config = dict(
    n_layer=13,
    d_model=320,
    n_head=5,
    n_kv_head=1,
    head_dim=64,
    d_mlp=832,
    vocab_size=7685,
    activation='swiglu',
    norm='rmsnorm',
    norm_place='pre',
    norm_eps=1e-05,
    positions='rope',
    rope_base=10000.0,
    rope_fraction=1.0,
    qk_norm=True,
    attn_scale=0.125,
    bias='none',
    tie_embeddings=False,
    parallel_block=False,
    init='uniform',
    init_std_qkv=0.0385,
    init_std_o=0.00754,
    init_std_up=0.0385,
    init_std_down=0.00468,
    optimizer='muon_variant',
    lr=0.00199,
    lr_mult_o=1.5,
    beta1=0.9,
    lr_head=0.00747,
    warmup_steps=0,
    schedule='cos',
    final_lr_fraction=0.03,
    batch_tokens=131072,
    seq_len=256,
    doc_mask=False,
    train_tokens=576100000,
    steps=4396,
    dataset='wikipedia_en',
)
MLP neurons of a small language model. Each row is named by its layer, matrix (gate and up: input weights) and neuron, and shows model dimensions 128-255. Each number is 128 + 24 x the weight over its row's rms, rounded and kept within 0 to 255. Numbers have three digits each. A neuron's up and down rows have the sign that makes its largest values positive.
After each neuron's rows, "fires after" lists the tokens most often just before its 100 highest values on Wikipedia text that the model never trained on; "fires in" lists the words (lower case) most often at its 100 highest values on Wikipedia text that the model never trained on.

L3.gate18:143120108171143109125089089144104148138159143145165104112144122125131121117095144156126116126129149115161134088123154095138138072114147147124155170130135161118137139141107127125159163147100127132152115156128128155116144104112131157150083146130134149132125110085131131202115109120123157161148136144114090111124117097082127094121141115080122120124117115078104158118141131112153157145110
L3.up18:116135121145113148109122162156088144149157098142087115124102154081131112141096139145123122137138144158129113125159149156170113169137106145109144147110124145144125170132092114113132105127161109083159146098173147122118167097055116142125126115105158115141109136162107164146159100137136097110052117131116101130095142123151109129146099126091155132080089123107131189140148141170126149126137
fires after: " on", " in", " |", "In", " In"
fires in: "may", "april", "march", "february", "june", "september"

L5.gate187:152147159129095173160117113112109081141141151098113167117164128135129158115150117089144112099080103149101140132111095109133127150069138106092128148136118121115187156090125122151127128076132175143155136127177115134130162112152133120073100108097153108116141129147145133161116101129132118135134124111096156095141137107077095128088092106103128134170163171162121121113132116105090127119119
L5.up187:160141096094108097114120100108164136108142119127148145164123127117146147138132139179105103119170120118111133144136093152087113132198131162144141125101136110115098141126123074082118060129123153156109168160088092149121157151138099121115133113137144101141153135139109152134168094117133104109087152124132155152154117089117121155133132127146135137133124139103119099120193139125116117154106
fires after: ")", ",", " and"
fires in: "is", "was", "with"

L5.gate827:149111123136106137111167127105130119130111156147123141118131158138126127118097142075108152103129144121141119107109145116108078122107092156131149116105114158158157101128108100149133113104108142136115134135145111115119124133076123112110095112090128084136129118153141130113067101093098144120149142098168131143129125096140107172147101131117082164082180119127181107121140169138141119146132
L5.up827:082126111149136129139143149126156185113122114145132105132131122131102138112113114081116086113164145138166158169114128145118117112128138111104083103140139154132117090132167089130111090123112139164143154147115118095157115132137103131134152177125100163145127150112118125135162039137186092112166145150142143099140074120133104120112143108170138137094161098092110162151111079096128126147126
fires after: "–", "-", " "
fires in: "1", "3", "2", "as", "0", "4"

L5.gate599:105087107126097089113153134110128082152143132062120136102136091147128130133115129135109127156115115134101117161156106115122102155134137117122102079119145161120164140121144106096123125119108130116124136124123108125134120162142163148123143138146174152133117192170126136084139093097137150131106135135123125127107146092143145094124135117133168123119086150134131112110123147083111135127095
L5.up599:128095115151125139109136090156116092123134099084133142114135145111142103139136126119136149148101135120169111105118151125184113132158134155133117142109163134126139166177145135131155122136143142117069133108107146144090145102148108161115184144170131128092120143110165118097131124153122070099126126121126133103110129140083134149106117114129144121123128113178165118123129093106148120159071
fires after: ".", ",", ".\n\n", ")."
fires in: "this", "the", "these", "both", "each", "was"

L5.gate190:080098131097132151137092130165180105135102112118115115124125121108130158124110094141137149130130132109126165102114134151145115120154162089078128098128104107159111107138151118106084113168141150135092113127150158113093099160141183170136142113140083115170159166114150156109115144090119139153112131175133137143130086172091129152170128140122141127118129183137157124150118090180108128132182
L5.up190:145124126146076154172141119136156137133137141092072151087170113127065130098095113128114177119111134116091122162142142084150153146096143051129143138166169114126138103140099082073129097116110094092095105108119128094113149130122158094112104145124072109126095128145129129121133142104148126113116105104098137101107110124153141127147120139106120138140120090126095169078116128119081136135128
fires after: ".", ",", ".\n\n"
fires in: "he", "his", "her", "she"

L5.gate824:111148094151123146100154118111124114136115106125077111170134134125083138114148131087108083136135132124091129104112125121116147126158118154170163085122107111142118095117111111158104102108123132118129150122093140085080130134178118155167092153146144159164139122126136089151139146095119084164131136184114144091132114128130105137065104131133128104137131128126084107115124129122127143148120
L5.up824:145108099151091129140118099074125113149123131093107137091136197125143163130125138120150153171150131131142142126098089114138113146181151121098179134092128129129141167132122112108151170116138082112155098108134130114111125137156162150108091169125110106196099151113149113154103111113121110171143099141123118136172121147136139108075095131109146148141118116130123142129157152142105105088172
fires after: " one", " Am", " One", ".\n\n"
fires in: "of", "while", "among"

L9.gate474:109129113128125132127100118086106131133124143147142150090134160138111138111120150147083135113117094149136161149127122130162146113196122118146123148136156113133081139156068153075096172124142087126089145145119093111090094120153109131112146123137157151142125143136112131166101138134185137159166146152106127147150122098126178094136145105129130095166121160152145100116099094097125116144160
L9.up474:083145155133149134128108137143126114125112194130171082117088109072114134161138136103093177135143123102113106136149090127135109139157153120142113131087109142143105119114111085116125147140137145147152108133153130120080117126116140145162099109147127103169104159099133137131161107143114141136144078086143147136123081097129078105122112163183141098099093097157133136090148132131169141171117
fires after: " one", " Am", " One"
fires in: "of", "among"

L9.gate122:133141104142125122134123094150150126142173097099130129135161132120108122135148095104102178133120121103109114148110120157128131126132135139129101096132129095088104136103116107129134103106158129170139146094122135092154111163149135093090156148125121126108178090143113157095120142125146120098128125117135165111145144139127128154123142128188111108113163125113133121129184120125107145122143
L9.up122:073143132172112129128103124124130126133110161171167100127163098111192127093107161124136146135104099115158109140154123099144105138113136201125101157147120134090144111104158135106175153129099129100142154137091088095141101186123137125147128157150105118110128169170118091157125135144179122131164162121154111102152150181127108128116107158139117170091134115155113097117082139119107132139133
fires after: ",", " was", " is", " also", "),"
fires in: "a", "american"

L2.gate703:122134155091129165136111175146153145106135164117133103093149097122115154158137122127096098120128141145171089129138138118062156123161126148120141111131138171137129104130131156165089104134093121108142139130170105102127135139159115167124105135135135147110076134082145162071157123103092085078130164088148062105101135171115138086151127163118114163129147120144135128123116158140136150072153
L2.up703:101143109146128155188107119147141089128116149147146105099118126139108154095172113115103112108081148129133110113141144103081145125141126122089143112176140165117089100108105148151094124120164101110128132088085116104148144136132121099138145066137111140145117102117104103102112142124162100110154154151158122096125149192133111121139147127091113135140137125119114163111155111092153115098136
fires after: " the", " F", " Conference", " a", " d", " The"
fires in: "group", "band", "top", "feature", "quarterfinals", "league"

L5.gate85:105116100093101110158106141125101132120165131144148160107146097148105131127102116057128128100188106148133096136135154149134162101115113123126112147148138154092144167149119138122188116136081123131111147141105138116127125152154109154144138104100150099159114128161158154110120143099124140118132113149123124073154148082117102163082133084093165185107115114136145144145163084102137147102077
L5.up85:116135131132198183100139144102152128123120128115136140104149109079088132175115107132140108152118104131140125138167134105117124129132179111115144120172092142125138153097149136073125122126124124173120134084148148108153109122113122138116116107144195123164089142097171154178153078105145109121135166140106126154120144152129103084106133106113133122120127093180097130130152107120136122097121
fires after: ",", ".", " the"
fires in: "it", "which", "album", "she"

L2.gate482:123115144128112138140117137130142131146124129123134103108152142122127136150124118093120127138129083125111142110113143109110116171150134127102110105121135156134079110119121093160171151133083097149142120142082148153132101162122169133113084160089154126119079125144129143090104137098139127160082148160176108133091077117101138072147177129148122110154114109134121105123132149127143153136107
L2.up482:117131069149147186124138100116117162151124132129118113145119108110170149126107190120143118159116153139145134083118128138125144143110106123086109152158093151118102118141117122121111093124097130122101161119157160131140158112129139100142142082123088120134111119120165062128096141127109114134120087160136144152148110092127146138132094122152130115102144213154094114145121133154105126130130
fires after: ".", ".\n\n"
fires in: "he", "she", "by"

L10.gate605:132144103140100161106128132102144106149084082142114122129122155127122143158131157175135122129166129106112166131133110133153160094094084129144107167156161146087141181116119138126138136089119109162149150100107153128117095122135158153116125096123128068139151171137117127131153103119166102134108104162111139104151084171135120159112074158157121148131117111134121129145152147125153142140161
L10.up605:133121111078115134134082124153132095113171161089106113095167145116125135189082127153138118117143159163141102130071112157128141120135095125132106147122132147108152119099142120111122109151125110123090132147080098059119182169148120128102148107141077134130131138130119137095158143141132108139090129118100104128137162172150147194110110165128102163180166120128150127095118122106081064125124
fires after: " was", " as", " de", " also", " became"
fires in: "a", "la"

L7.gate168:137142146109150145145104136107116107121091155113118161117126120102124145107112099099142114148102134131145124132116114124100127125143107156121139136100151166135150164131133145146171131132117167117137102085091114083101105128089133139139145112121128146132156123078136133107129130124125146155135129172109117092115138147148154151076123163093161166109149063166118084084140131099145133115173
L7.up168:127151080129126130122179151133112141171151101112154132169161154120091155131155123141168128178161126096120104134110148147147117111132107131123115141112110076161111115108129083133126105142122134075121146139165124137135135139137109127125118120157136149124182132102120099087120136114161163091164104106070120133128140112130115165127148081137135093115127167142133136133109147118132169124163
fires after: " ", " Co", " cor"
fires in: "1", "0", "cohen"

L3.gate519:128163088114160125119104097141127139124107144117102175116152099073138139154086097138164139141145132106120103163123083130169131134128128163128154144120111101111133157134144132144133100143127131140068128152130174135139149143098154096105129119063139112106124169128103140119080117112150157135130141074156132107131117153124100131164182151141110164126159139038120127132129103109117125134137
L3.up519:164156165097084135149103127105153121147119134111124127092155140138074178108111115115110097125124137097103099126123168103122094153160159147108162123152100117107182098092110141153121135115151135149133168116146131122122107114114122117116120134085132113117103109134180103110146165085116133158139133104142104126160095105131094187082116107136120144113136129146096196129129128137162102092130
fires after: ",", "."
fires in: "which", "it"

L5.gate581:149135098097120129145105150091107118132147135137149084111116158100097156135117130155119165099131118134120125119161180142151116148086151084144131093097163118159127139146101142127129114131148136090101107155132116168099099148110117144103128109144123106070114145102136179129101128134119091116160119120140125137161101106133135151114134123112071114154100136111080112149139122095105092120115
L5.up581:145098139161142137156156154137148138153126137103102139132144053107140099172114118100106082113057148095140132100142155115122135107104159088129096139111130107106087091194148182139133121112133167162124129074117139136090136138148098123146135123100093114152139146133134107189138098099109103140121139161083150156127103180132126119103142109120083111149140120122127122121136127112111107119102
fires after: ".", ",", " where", " which"
fires in: "she", "they", "it", "he"

L9.gate42:144107148147087120143139131102193069102081101110147133146066118155117101128179083160108098148108096108164114083133132158160102139106135103116149116091126157121148159108143116125129134131122135119143153126149119127129110103133142110119119126134132167126073108116112133129114154108165091142138109151171138144102113107132108161102122140130128129141113182153109149149148118121120085157106
L9.up42:122125136090150183140100142135121120138097092131098111133121100094114079112120059086084111130130107141138161135092118119120161132116096142141132167142127136119117099104135148142129167131107133117147141134130112114141125153123176132123164119108123129092113146125147095149169125128169070153122083135148131155121126112121085158158094088165131178138122135122141189139139092121117144133130
fires after: " was", " is", " of", " as", " became"
fires in: "the", "s"

L5.gate747:094150075089119143141133085116104121144109132144133107115147107125140097107139115147108111109103113139143150149112097111153146117149132078096152141124119149101128147128104122121170119114169111158078118113132156149085125139193140151173133110175127133125112131091134139119168110140091144102134097177125157151124118156131147137153104125101126085116121140129088123095156118165090130099141
L5.up747:098132184134138134117106122146104120199117137153129093119131134107140110103114105121141112132090167124118124190124150131124114140132150118111184084135100104075111140055102147096144134120103131112155124138071167124136129131171127143115154104109108144142134095148144149145109111119106120141173139160134121131128152166109105110127162071120152156149159099149099092151158139182118142132100
fires after: ".", " \"", " that", " y", " g"
fires in: "i", "she", "they", "your", "this"

L5.gate719:122137112152159141162140185133174138157108122133137133106092115130119134162132077111112135148159126147147078139106113153112127150086157128119148082136134124153185108134088082147129112133135147096098164100146109106142112130142120143136112146116101129141100151158086176127096132188113126127122117111170129162129098107131144120098155139109123155107128088105079106120107123151121099088087
L5.up719:146119161100076118173110137151144087112124144134079116171161175120096113109084164157101125098130139095107091126130103091108109105125123187132138123099140126124128168110132168140097156083104149156131117135167108109124137093131127150131154122110151140124114149141150157164163122078138165140091091142131096098112162115183129090153139121183133137118108124160116110098076134131124132105166
fires after: " the", "The", " The", " a", " his"
fires in: "first", "only", "best"

L7.gate600:181126127144090097123117158157133147139115066100162107129113117061140126094122131121097161158164154116181125144106064129124098161091144157141117130095136136130121076156162118168108142140114115186156143177131131149147099110121130112130128129121113129134142131104163098138134151130139142188176138148081132128136109125115167114147096080145127121113094169137126140100133118137171138120152
L7.up600:124127118124172093107107160141149138089125144131118094109126137118142108131147159146127151154172111147122169113116081129149116124164107133165138175100121141136131110121122128085140158142099137122150107167097113099126128136174125117087141105133095080165111162108140095145147085094173119181163106109104118109097115142130148185151092107125135106124113122136124168139140136119146164134137
fires after: " one", " first", " One"
fires in: "of", "and", "among", "bofedales"

L5.gate384:134132128150077093129162107113088126133111098119130110096132139145155114122097136114098134089082140161118140114150162162148180123089132077138132138147204157080096182125167146126149124130095090142128118131110131129132116171136143129073131117112139142150119105096108118112116145152114144109099153151109150134111111156122141103112168159094154115102088146144138162069126144130132104126127
L5.up384:162136154185152139153134102128139139131141105103120139118150096106114118185140145095146149098152158134086086095145124072099146111122154161082155126131125116157114113164094156136126148142141148097100150133111147067130163144086109104098115104150094114136135124138106141116152126101145149136092095123118063126110099140138135128109128165156155124112114099174104106119155163112139124127111
fires after: " in", " In", "In", " from", " on"
fires in: "may", "october", "january", "june", "march", "february"

L2.gate215:122087150142152101150162106133085130127096075166176157072162127144176131160084121138107160114119117148155102151144113151130127132144129125137163150104131123149113166129123104170119164119174104147116155094087116150076103120132133153143178110126130079148139141121138117140129156115136160172114131112114079156120103130132099138102113096106130090118101152115120131101114108123123121145143
L2.up215:130108112153172146139131097077109116125078191141127155144199099154118097165113118073131157137128144123115153106164163127121134127099121136089171118121130121151128119114070113133117134106109154162149135127136093099121155114152093110147121158142149164096137147132143090153108124087153135080134152138098115136124141130130132134094134105119146107172139163113096142071143145107128123126100
fires after: ".", ".\n\n", ","
fires in: "during", "when", "after", "if", "on"

L3.gate494:132081117112126149144105131126114143116105083121119117124090163135158121121109152102130117093180150162128136132118152134138113112162109141126125136152152101112115174127172142124105124111136167136082113156109130179132132060129147105130146137105104127099149087131121163075086140124129143111141098172129178119162108105140148152124163085159146146147104175126130148113123138177121131173172
L3.up494:133149127123130110132101134116080128136124117112106100103127128158130163133081145146152142173130137103103161134143063138100130112149111159156090103164119135144142099124107148098142120163165113150111127117140057143141136119096130120141144134123086130153152126111127162131130124115167156147153125106092107164111075130087116169106117143124165096114121146094175141155120133131117120122129
fires after: ".", ".\n\n", "C", "==\n"
fires in: "in", "during", "of", "since"

L5.gate489:120135122137138144084120139091130150158111156145111092094075100115150136127121109095098145092146104108182147090109130129174125117134087131088107102107155147127141141081137162142135156151162121109148101097152108087111120097141109130143111111111134075142107137128091139112152147140148143121170082141094140163104159136093160109183170134108160137096133148107163126117131093113113109126104
L5.up489:160095113160090157132110136141128133119131140135127100117138099109121107121145146099108090156126133133119122118149160121102126132132138119150141146152141151119130126096127117130109116135127106067120116129121111099130109120113098132123153131154132109151121122103126100172147070125121111099118069091099092149149122143112130111124102140143147103135092110139135148159125126146114177061055
fires after: ",", ".", " and", ".\n\n", ";"
fires in: "there", "and", "thereby", "to", "they"

L3.gate503:128134106145127153135110102167105126154079127196108154165115115118130115140129107139101086098101137128106129150087146110143110099162117118165102091158159127161120142151122092113094112160114116125126132112179123130146175094113088135143140128161136132092170119120105118100165095146089127120103101120149136130142100154137096137125117110130138175090094154136140100152109127133126139131146
L3.up503:150096114086079107141094139158076101091107096121101131171120119106121136160144081127136102109101099130140120137102172084125106178139133132133126109158118127139133169103130100105106115129132139102145113114104181136114139130101138151117104131155137126117137149116142118112147109134129146174144142123117108088133111121132085129152166126125105159124137121149067089156171118117158116101121
fires after: " ", ".", " (", ",", " des", "i"
fires in: "1", "2", "wiwczarek", "desegregation", "6"